config.yaml
activation: "geglu"
norm_eps: 1e-06
qk_norm: false
bias: "none"
parallel_block: true
init: "normal"
init_std_o: 0.0
grad_clip: 2.0
warmup_steps: 200
schedule: "wsd"
decay_fraction: 1.0
decay_shape: "sqrt"
batch_tokens: 16384
train_tokens: 161800000
steps: 9876
MLP neurons of a small language model. Each row is named by its layer, matrix (gate and up: input weights) and neuron, and shows model dimensions 64-159. Each number is 500 + 50 x the weight over its row's rms, rounded and kept within 0 to 999. Numbers have three digits each. A neuron's up and down rows have the sign that makes its largest values positive.
Before each neuron's rows, "fires in" lists the words (lower case) most often at its 100 highest values on Wikipedia text that the model never trained on. A number after a token or word is its count.

fires in: "team" 25, "chart" 6, "changes" 6, "teams" 5, "children" 5, "chromodontus" 4
L2.gate46:473549520447476389486427455474449520475496513555429543476458500447521532573459468497517427413486474491551566457500520585467631462510528521469505480477545460523436464607364560506514483563561498489528441452555479463539521581467538476525591529611505433499570432450453477497530494496444492404
L2.up46:567397468494422518430406571390430487508469436581416500457469540540496461460515601488575557476500580474467348425551437553523490540554533586430527559411552502434428490426576486527529483459511436546536494490493571490431439571546467518516482543489516601564471466523577558510500525449430488486

fires in: "of" 17, "for" 10, "at" 10, "with" 9, "on" 7, "joined" 5
L8.gate177:556586558429531516454519518517483648561490476601458551529427496527491523533523415570439456482508455500486446559460614601521510586462470463461429457492454447467439502466443473533446464536502448441459461500490458443474499495577453497500552567486488469410465603503444454499489483410523459545
L8.up177:592557513462577503534427508566447545463558504439409581542549403451603482455412523465544525500493436541485440443456492506495424418537512529522433459601510407581386459433512508453433570408510527522469553407550556500524576496454424446469494409488485421431464466525472507547500475489502526511

fires in: "of" 65, "among" 9, "overall" 5, "often" 4, "over" 4
L9.gate5:565565458583524389450495509430513423496507462586404571541575536502502459561515512521468494472515484522459499489525502521471430550439591520505473357459470480627523431467459444539524527547498545484532507570518538469534583565581476540496517456431540485483438559551443488470548475435496487542
L9.up5:644518544555556569407517467482483512463478527467501548515482554558547480482577606532366443435429462473476503551603522511450476432463575547503514461490450466532541565497514429470390482526513564529524478637554476472533560483530478406480547433487479433447539580488429455489420497460467500517

fires in: "a" 86
L2.gate148:504475517482552622394419466586497447516559564495421452477513549532465370523506575429497500450543530560527446552498511484373365528533540481464463484441548441430466508592493528522469558526488508502529562455440422510484490577457538502529535506541492517516449545457621568514505528458433516468
L2.up148:534479506507556506459455422565464495500634476468473483493482479548499393476475473464501521445519579483475505490498532461428327477481587441462515556426539465475567527562468526525515544553515435567522439472467479508529504612560546536546569546544451492476479606454529510509455456501448563382

fires in: "team" 38, "school" 34, "teams" 14
L2.gate137:481491602513512472466444542412511517445537473483516549552363459506502524473535491553466484465478507476558429577538504477436486445531516459449490460427476543450384485456538487461442521552536543466446508465474545541576383478538504481506449491479560548461444490412505468520440500456517556490
L2.up137:432450575471508496497409526441515484401567474500511537540406476431503550533519561568524554432450565430554467523542507485468427452517516530476449564467423554423474464437569500367468552497526515471454431445504557535609435498438526513465457530553573503484489530411566431522492452444522536481

fires in: "number" 13, "located" 12, "km" 10, "local" 8, "sq" 6, "mi" 6
L2.gate307:514498475429459433522515590422374522432594494557460487622438447456572446515480528439596512527461464516491502459483509536583396552482470518487540529496530529485477457491484483387502545482451419531519456480474459528503500484529459475526518498577517488545455525569581567518584351581436552464
L2.up307:474571425492472471493524506430586480374456492516433579498527493627517540517470566484448545577465453470472449441544447526507523477490542452511483502458432493500493449519498551492507526463495511405510474498543476440443484486491569507564554527495511544476483428456451443455534489501564527529

fires in: "such" 31, "known" 21, "as" 8, "different" 6
L2.gate249:458502509626565416526518572492516517484562523575406501520514444536493497533515516469486459438565510468533538542528551432503628467513564482472480514523530547546563417495480586504505473540488480458474422481539459477608549393559481430547463516500626495610568420459454441454499516485474463537
L2.up249:393546476514505494508576460502558481508489536506486544526568457447521609454577546441464513482600473514482503488521499554503480464460502450479562467393483519424651520557443581560415393493533523509442514529512423461481498446560586574482584568408498477536573488508538601529545497500450570438

fires in: "there" 29, "it" 25, "appeared" 8, "men" 4
L6.gate123:509483511524517513483490483487484497476639444450585548629490586461535443515452479494459562446454564591471552507538413429395445535483545583480471521450441555537437437488500548531482497485436493487483454570494510522516577475420524418579584409561422427457487492526494519569455540552491448569
L6.up123:479471477526480540518550455612467466570435563480536552446499508523395441547435546591426452544525527495501395588426556515499503395536514638479476486462521513546408474490545498552489487557490552509466507533584441529571519478520522517551460330518439466458546445555549528434493477475414498547

fires in: "it" 30, "him" 28, "them" 10
L6.gate278:499442470459475500522478426545423462513570440579453526566577556543483493524439467472466491492466469505443553404528486376483541466498532495569457531447537446644451592490488493474521501603590494425614478440485484449565587501506537405496477459443601459401555421524545481560467495448504480407
L6.up278:501428482510480487501475466600517461533512493496433445563448435589522488562515604485524509515547545584546428545577434455451534518511540515534524589449515558525372400508556515534470613482513582587573519579495550463539588463464556534545542521469508480444511524490501518483490418473516470559

fires in: "year" 18, "met" 9, "playing" 8, "metres" 5, "years" 5, "announced" 5
L2.gate277:527527452370511456439441458406513458465506524475593481536418563538426496452458490551465548523392566472561507505526542513563455491500438568572611505542555450534439495462506485611517462535526457577490506529487486482548539466498387503545509486529473424517478559397476532447410581500521425427
L2.up277:523484576568586467463471494420491440557474562446462494493497586498472497463537488537386445521481607417541515448456489580487510464398474580538472459459481516581429481467563583505503513457460573517521515564579479462529401446502445513527370530518461459492475544423523524478493537396604486540

fires in: "part" 20, "commission" 10, "command" 8, "common" 7, "parts" 6, "commander" 5
L2.gate20:437403508501521522537547561451493440489556503569486509555448500453579463515435500395397524458486577443535491535589508490468481463503547530479477545497548554489510479556514518473591448528586451528436500407541419435487411586434576612364564434512556470551503434473549545527474510554602507437
L2.up20:541502456422491484460416641467558501441460524443550499434447451481541549534529503479568535567528527403517563462447476469446461594526530508536568512446566469540499472522470537589373447501487456491395481435467578472479494506452469673532571471501489583490483422569566484506514440546406452502

fires in: "music" 24, "second" 15, "football" 12, "park" 8, "school" 5, "lead" 4
L2.gate8:556460545464503547425555378448595494457510471502545427494385462467464463522527557577432392573504507551451539509467477520544418459485540511463487539550554469492521511435572465482467512512451504503482539484444436461483451556457453486452450510451537523366533469477436536362490427476435535500
L2.up8:457435465501485600486531433423501523401552501534477467540432505525508462496490573575458415603446514514450551433459529590544535497423546479448469579524525451501506478497583398460462472463494501518474480552539484464512442532604428458452391491490514424429525474534442503369533427567506518544

fires in: "of" 32, "were" 11, "with" 4, "for" 4, "length" 4, "age" 4
L7.gate153:503442473564537572503498566466558551480536528507568391476482491460499464565582505526529420432432524497455404453521466520516396579523564430479462571483550446514414548496533497480470491502519382437499478472435556506520603574519532555565476505576548514542598536501448448432602544499551516524
L7.up153:508586433525547446536459525483614527554536527608583514526555466534548556393518436443565477477593517504499463465535486536431507406438475569464381471535486540459472609519520513550506541578486540554538536534467529510462502464532365412433482598497517535514470506384436513498412553463513532557

fires in: "history" 26, "government" 12, "community" 12, "energy" 6, "tournament" 6, "national" 6
L2.gate143:465448468467476460497518485502455554480474442549471529474439477580452455567545543512515505550396607384425601551621530524534556503534550504537563453411519512538502430435416473449467460451466516515497452454514519430509474389523473497502452506509513561463473505477476493507541613494446479511
L2.up143:543469596488501486497464525567476524571498515514438488552458483533392387526499508585510522436441667505471538508532511513453437456455467471501524496485521503481564513481464435415460501493499467501510462448406488454441537404515519425438411447571482531425501532471491513540589540497420470549

fires in: "near" 19, "after" 16, "since" 15, "so" 8, "before" 8
L8.gate220:525430497473446468471475485477547511531530453531444590551433513512433452468493538431490505451471528534496508566524518521449430468469475522470418518515570574438516467495534473488540558485573516521530554566577402474642552548502489552384527484474414456523443517530546522507421429534579573588
L8.up220:580481428454442511478496446468520513513489526496433506517490580474523418467545465424517651461480457674530491535506491399456505478478549554401499425408461556389507492516534461417551560473523517605491464474487566455633488506485477544454493501495529479457477568401456576466491517502507468530

fires in: "after" 50, "while" 24, "before" 12, "into" 5
L2.gate221:476423601466474483416552553491410505493453538589477497473430495507511470475606531434438441466491476433426429558446542527511485434478576436543531559515594448479529527528455475550494451475524426550571517529495460504477410375476515512447531552502426509549466524518491458453452495498519533534
L2.up221:505471499403470524482565443480451461547492438549517484526553532538450503495607525548404521572504462370452468526484562501479417450471541505491513557553484431415588615464444504532480440375469507534610474393529503533502441420459528512395471501481381439431462534500462517435505462495522442549

fires in: "of" 37, "former" 15, "only" 6, "among" 4, "those" 4
L9.gate0:567446417518539520479456485473429475490486462538498516493480441477506430443501511507508478413486536534596534526482612546473599522586478496337549448507455626453532598464503485532519472506413555482481423415580566540530542470498566485520522476443467422523503503487447407364447542448532584629
L9.up0:482514512575487563475413552444520530456461577527471563545553455494602498487316521565547527467488551475509400485398511469475484540436543558438478454507532409494522530549474493595440532446407415403490540536532454521437443549499451551486467448528498526430488520519464515468445520414506455502

fires in: "over" 26, "overall" 9, "appointed" 8, "appeared" 6, "appearances" 5
L2.gate78:420529563484499420445544442503506468643540506495501485437472525493497625564635557564458585526510608513465507581555526499557460529434413505493495496528568538512517570548480439523512558529505449486487572518519608532477605611495564514507518519541510491468535568512411518473501473528468503475
L2.up78:503470514544499394528527489498477556532580448480468422421498562525413480514515535535572463466469511506459495520501428500533486508586426425404481637498495537513499541486536495524505533577430468497452445547480570402592680423565495494516550448513550480483499484488423498604489517494479463397